Weights of a small GPT-style language model, trained from scratch on English Wikipedia.
Size: width 192, 3 heads of 32 (1 for keys and values), MLP 512 SwiGLU.
Training: a variant of Muon for these matrices, 119M tokens, 10297 steps.
MLP neurons of a small language model. Each row is named by its layer, matrix (gate and up: input weights) and neuron, and shows model dimensions 16-143. Each number is 500 + 25 x the weight over its row's rms, rounded and kept within 0 to 999. Numbers have three digits each. A neuron's up and down rows have the sign that makes its largest values positive.
Before each neuron's rows, "fires after" lists the tokens most often just before its 100 highest values on Wikipedia text that the model never trained on.

fires after: " the", " The", "al"
L4.gate489:523516521491496498483468491442464506481456483538467466537543487542471521506502534485514526496516522530475517483488537532548503501469504500495559521428482473493500542491542483489486501487475513518535496506506483527536513501586524517479524506483502478491530452497509493506480490486511508491458488459491457510483500473575522504510523504465520484478491468469509479527501557501472509509508
L4.up489:526522524484482487475456526460488491513480547565477472524522454553498524478477483485503489509493501494500515472545495482525495536506510506533557518458494492525524533516462526530464498518485532498485522477491496523488493520525458491470510474532493552490492507523448482527497479475514523495483521495524514478503497492507497517526481493504491479529542438520515460489469489514480546500499

fires after: " E", " pro", " I", " e", " con"
L6.gate204:508515493546499519504499518511503500493498475486513445441489531543509440522477477486518485512475545450522507520554536518459505506523467475529504478519500502459467517493497573487493476508566555510538488521486491469524470490489522489482503506470493504523463467468464536478495475509495486513534524489519481530497443502543443485498520484513506492476462473501525492505507512463519490496484
L6.up204:487510534481506509491492520455507456473514502492512525478443450499524504456506536486488499468499502447487521530505510515487465464499511545496514483496514451500509507509498477461498512467505494507510512450507438488491539477479510496500477482538467505451557510481504529509500513473523504488515481484512487500519511483499486511482544471532517483499544499522484476475530469504486446452460

fires after: ".\n", "\n", "\n\n", ".\n\n", " F"
L3.gate185:531499524538512487470486486492494517460438512519518490531474483513511542536497490519532502498480523489526543486482502504526506463490452493510481506477513542502490494520447502485512514474481461514485501497515515493481478510478499484501496517496513541466520447504492462520491529491484517547466569477463498479510519468491546512536481452486526501510531518562480470483485477538511485484458
L3.up185:528512459473484546503524484510558490507531473491509498501534478487534511517493533508504506541529487464497527484458501491512478491467506519530537478551457486490451517498495526486509513471522496508489468453498511455472497528491449523527506500486558487496502492520528488490509472497483525533525501535493494498499533497521517512499554494493502544490551544522511495494495465475519496494493

fires after: " O", " a", " A", " I", "e"
L6.gate152:494534517496481519544457438515494499493501481509524466495437470494497527547519468500484486504554554445496541541533517543503474491502529523521531451499485497528489505515536524477507475474497474545483509443500465498463488471522475494530461518500506498484492541503452525468492452501484486511504515485503482525509544507525488492473477501486500533487511506475562506515469523509527479510507
L6.up152:487504522534533548504537505502498516524533454531476470501506508482495505477505463509527514503505554502442495485470500518502535501503462493543512510488445490516508483498494514522540454526516509479495506502457513525498541512476531524490469474495517486460523467472531447517501496506457521451489476560501480492539478524539506484543487513544505455471524505492477498471443496474485455512483

fires after: " (", "===", "°", "\n"
L3.gate182:471486499475479530486486523466459544509475488526506502525534494463522493508478494518518512491537503469463476488549492553501472486522512544456436485467520491446507489490505543529517517543501504482521469471520522465499496500493528502469480465485534496518500504509506496444481508498502495511508513512474520528482498463548496532497456498484486538553496487537525496497524500482489512514496
L3.up182:506526494523497523476512494533543468499497504497543500500522493467448503474486561511490521520493497483502512543488516521512520481472495503537480529487527512507478492504481501491521524521483479497510526471519472481509488497499512489522537501565489515487485502475531432493480520499457450462484515478474511511492506481534469514547491522474516467513522471478515535514496510542538519513494

fires after: "–", " ", "20", " (", "-", "==="
L4.gate171:476526489498515540508496503494548515477517513464503490458542485493469487531521507497479523493494530540535451519483487556503501431496465502490479465514510483482521465480525504426482466506507485482478500497499524560535467468530502514483490514483494519478506479527471502489519517531472503475511535513527502535488487493548476561488491494459528485518443450490504503536486504492550509504518
L4.up171:514562506493488507443484459497524496487502504476504480510503461499479486478513517551497517514524514488519499518512541562504481520469501537540525521493464498518480461451565511482477487534489509508529504482489493528516502473542504480495500520488509514451456495501454508533527477534499504488513468479503500513516502527522451500505517517505516518503500466473503456488480520487472484498508

fires after: " D", " sp", " d", " Con"
L6.gate155:524480488452567504503535514487503455489522485486513547470488460460510515518516494516485513478474495571475523556440502481521488495507511491502502482525506478486502496451526466487488487459514500459495527505532486510511538516469528498522483468479514503522503501527522472473522474509511519478478521478493509513473460479507484517480500507494474516533469521493522535492530499496506532469527
L6.up155:512542489487522486503471512504489472541481466485505487529508456512485490491462521530526495482458471544548480534514510499508533516485524498513474513510474469511456471492503464493490467460500503504467498515518513564486554529447516491529550492507493501484512537480487485501480464514492518502452526525507493546496529485492482560550494486533506490460508445486474505493495523452494510514534

fires after: " m", " in", " ass", " pro", " Ass", " M"
L6.gate452:527511506486510506504515538510498495471520476490503505521493473483526516487496513533486479499513498464493524507523473482484487508505519470480478523469507535533495495453509497467469530521482522536484490505485466474477484478457495543520509485428507471516539492506557493481507538564506429513544507505531521446524510441468479488478523523533509477507510507496474524559500525490485481518487
L6.up452:488489513460545483471488533515488492492501492489487514536485491495525525447534490508497485512508482507482524480531497537515460509547527478524519475499493540496508520476523535441502498495461459522482489510528459496507491525482485485481520550491449499506495534507504525531468494552508526490528504466499509514489515494521493559534532469533458535486500468451472505495481517497475479526466

fires after: "R", " M", " s", " C", " c", "M"
L3.gate103:527490469459479541478474430568475510493539507564464456494538520488543526533474545517515468517521501519474477521512480543518430494524507510552504497481538465482513493507490500506539513514504490500472496517479506516480500521527500441504507450510510457533468474476485480505500486464531482498497486463516458459539512531536525523529519562498490528502489512496503502501533486494510516464489
L3.up103:481528468498517512511514503507492521478487493492505509525506505469527516507533482513472460480474499573518488506527485514513461483470521513512518514548524508469501523545492472516506473515496516527495525516499520484521547572507501509481462497491477530460511524517510520460536522466463485508488483442470447459531520512501549510481519504495460513493522513545505529505455508507513489505518

fires after: " v", " V", " C", "C", "-c", " c"
L6.gate498:503502497496497499494497452475551500554509505483544495503545526519534524555499521504504478500496495504515479494548494484532520478515524462505524478485522490500521456525470577460520514443510492516480473441534479537495501492481506510532502566543495500504459529522476516486481488509529529500509514480506514460508498499509570465531496496490466494508488503479538481497528519526488489484495
L6.up498:538483507513520494511527508521510463492542494542503495499510533464477457480496489472534487511505532526511503538492504502534510476525521507525521476526496519482521503517519489495530514521468501480480475532513515500540528494516533486458533467484483548474541508484469524492516513519498517516543484478500514438494515543468518483487513515467513494550511527479540499497521488491493514502513

fires after: "\n", "==\n", ".\n", " ===\n\n", " ==\n"
L3.gate356:547477471514543476491485515501469500503513526469495517492459456496500454554514485541498504520490485493498531476486481494527455460509484499449502541510537540540490497494466499491498554513468502479491507464496540479479514469460490474502512516502515458481518521524517494500498513445499456534481492495508501488487540504484522506544486473493476518526506473482511491516480496554554513508491
L3.up356:471520518542496507522510457519483537482482498455509468500497530499545479493496499463500482526520504510509480508474528473482513506447496487497485496482508554523477501502469521466512543475485489469475483504473492507531525529471462533528515498512539486512525504523542520519457536481504476521543518470474500461481507477532532511488495507473549509503513531505499543541458492510504485546549

fires after: " b", " r", " B", " sp", "B", " Ch"
L6.gate44:517525483507494488527487493481520475517522549455494499485517491502533518468492543516505455532485483493464520519504542511497478469525516537498452488527509469516502491538539481469503509472468519475512477524514508510504496556477512548510502552513512527494500505517485506499500480489535529531476491521511483503529526458515492514478498482492520502536456488535474493513500495468500539584494
L6.up44:493554500461524491510466467511488491479517519513495485494500481528526504521542519532491467504459507509549481504468483473483555557495500545448521503514489504509519468484463522487554524513488528504518491524478470463519512498527497471513539539506524501498526462505499471431482478520511462488481532514495469482515517490493499478487495536473518499539507477491510518506511483541488527497522

fires after: " m", " M", "M", "m", "In", " In"
L6.gate419:522474503492468471462512503502512515467447515476542513487482504482519491469502508493507519490535496523554502497505476490493496478437486479487529471484485510543522488496464487455497485496514520507455521484464462496468487478525468512539509503500481492521513498527487492490510502496489486509500533495492491456517508448484473518537477479501551504477508499467495499536500475534525477481516
L6.up419:488495413465535505488497516504531490507509526494508552500506533542500502508460451549552536495482483487534513509496498523510479505541495502538519508452503485510482535506501480469523511476482539510480538524500518483483502500509497452481521473517463479463485540524508504510534491501489506523444505513504491464485531504489500512477555519505492537497491551502494474478507506513487491463477

fires after: " J", " d", " D", " st", "-"
L6.gate23:491506510503518468498520503487506471512508517552444540459483485527521540510528492516492466518500471526517525482500504502524467527484504536547462511477489497460488505526503484518566489516481497500536537512536503539516491507475469487478550472503523468449457527508479491501473496484531513553479504494429516530536475519486492475525472482461488523518480548519528493487509534514498515500505
L6.up23:500509477535563471501507470514518515515471509489513521447492501523477514468491505439515496507477495502537442523488501535481464501523475486539514468460509495504513542520498479476547452532511532499492482532511503523502478515483491476533516460467525473486482506519506493494511507488498558509518491528459482488546476513447502497545490495542455518494489505501540489477464482497474500485535

fires after: " A", "A", " U", " J", " K", " a"
L6.gate455:462526494483512486507524452490517508502487534483487469493483468431499506520517483513515450495528545526518487514494499486482483487521512477524512449514530522492513519546513446507486501495497552495531442522535496510511523542520489493493512534483535475500525543488485516466492460497498513562500488473490480536538482507465511470500469463478483519494525533505514484500499495516524479429524
L6.up455:499493529530497489495540473499541490534525465497523476506473502458537490460511506527511488500499464515506538532508498512489491533487502479492473496512538477534519521496495481514508469494498513466491464473487506513515510494472483522451488565491530491511433543495503501487486459474512507516532530545522525461537501519487501504525491500509492478523470516467468508498487545504500500506487

fires after: "–", " w", " ", " st"
L4.gate328:483510494523475556468507542536535507477465499456523491483492497536524464498537468471505512493505492494485472529482490481478539483491510465507491495519507531474466516501529522499482528541535477494470493445484492514473484533499510519504510536482507504494487546520443512493518493538517456496483491482496532523511470531516462525483487539476503478524513467528552457488487514506545484536490
L4.up328:512465492523488520465535487496497523511476487512510469501466480513547490472535498504493474484495518479466503499523519499519500500508518464507492498485520535542509519507517485493536503483518485494486487476467526502479543480459498527553495511517509442512518576500472520512496468520490461525501475492491516527498491474481485514464477463489473482481530480493538494531471542444493482490485

fires after: "C", " O", " E", " B", " K"
L6.gate64:536488519469506506484485505501486466515502523513502474472505528468441469449486472502493525493504514492518482524512519458486516462524513537480534560493476473521487531502501470505462439474522490477517458490510565499443512511478507515513500507519504484510465469465465504480507494491534503484561506483529496523453503468511492471508485545548537477548487496499514543514472501477504475549528
L6.up64:518516486480450511483485518488485474491477533487480511470487487511526493547502475514484484482500473487493513470525499525537474492484532495513506514477517521470541515482507500480518475486559447505513469453535517465511505528506539529486464518533471495477490523486483496541491450496468513472472500526541526531482529492453481525482477473491471551502507554422483476507491492507491513454491

fires after: " the", " as", "s", ","
L4.gate428:529518515505514482528507472517512539496493511489520502515529548458492535506512486563504542431499491482499503504476529531503485474479489449521548530528493519489427484502511496493479519459517514483511486504515484530492479487524518477474517535506513507522483446536491499510511528458508499513478535462496499451490538498485492502547511500459537504488473519510459468529532547498447521570454
L4.up428:516531502484547488529535481507499537482476509496505514508523527492492554514503456507493513468538508522555528485475484554488528505513498475520504529510488528460446516474483513489472534485496490458511481488486525506491458482536502494481515461476494517564513487535462503469493540501521550494490481483463479468468481504507529489522523513466502536495462496522507479498522496506475498528442

fires after: "20", "19", " Cent", " the"
L4.gate427:535475534438474492456449502491535514533508449484518495502478472516523471514523517457488508514559516512489512471475535537525476517464535505524477534471492535476529505455498529503515457520488511503520457510535506497527500510545499493534468473501505463495441488543511481503479496514459536511473534469527527575480469492527494486456501546505504479479512514534478505454520463489506468497503
L4.up427:499519507464494473480446497480504544496532444540484507469526520519520482526488485497498522526573525518523475491477502506486492489477508485515545519459500529474513511485454537491496506513534512522559475513525515523519492511523517530463471491491534500530467509536487517476472446510505458520500512470535532511476474526517498476472458490498497523518496514512504534477497474459501460492472

fires after: " E", " e", " A", " |\n", " "
L6.gate183:463443522513499491495444484482485520511465471514544460464516550461523526495496475452538511539545509497521484530492517526520482478494469452490520490514460504469489454486512520481487481508534508458470489484502509552503521436479489486506500514512484494533509473488533488514530491453506494483496526518463499543503502485459470534539496506519503485503558492545523481525495488486514487490516
L6.up183:467496568540488498537503521497493489481478493538477454468508544503488500476475510492540526483495492500499503478513491505468483507502461485478525498513502480538548537486500546525522502488527507504501516493481503519510514471497494491506526510512506506516511494456493511475517433495511493493503541483483553462450520472501508533548478502492500469486527473477519458489555510530507488439468

fires after: " d", " b", " B", " ext", " dep", "B"
L6.gate383:526526488456568480499553509527514467525538526476522523484522462505517508493533498474484477501476496492472524503477499547508556475544473486472503480514520499500461511516498495541506475511500519456514476500505517510482504494497492447482491495554528496512539517514510475522506480492506487456514530496536476520501502497474508530504455520521490510527522518537547486523482495478535503491478
L6.up383:496446495522503467540487459506497493544504504521550516477502506535552496523551505510516489508496530484492508512455501513426497502476514481507480490532531493463475533498489506505538521517495548461564457484451490521500510515496508520499525562543499502541457460496483540497484498504509455528500522483476484494504520511492498487519493522446483497509532450491546472484483470504500511488516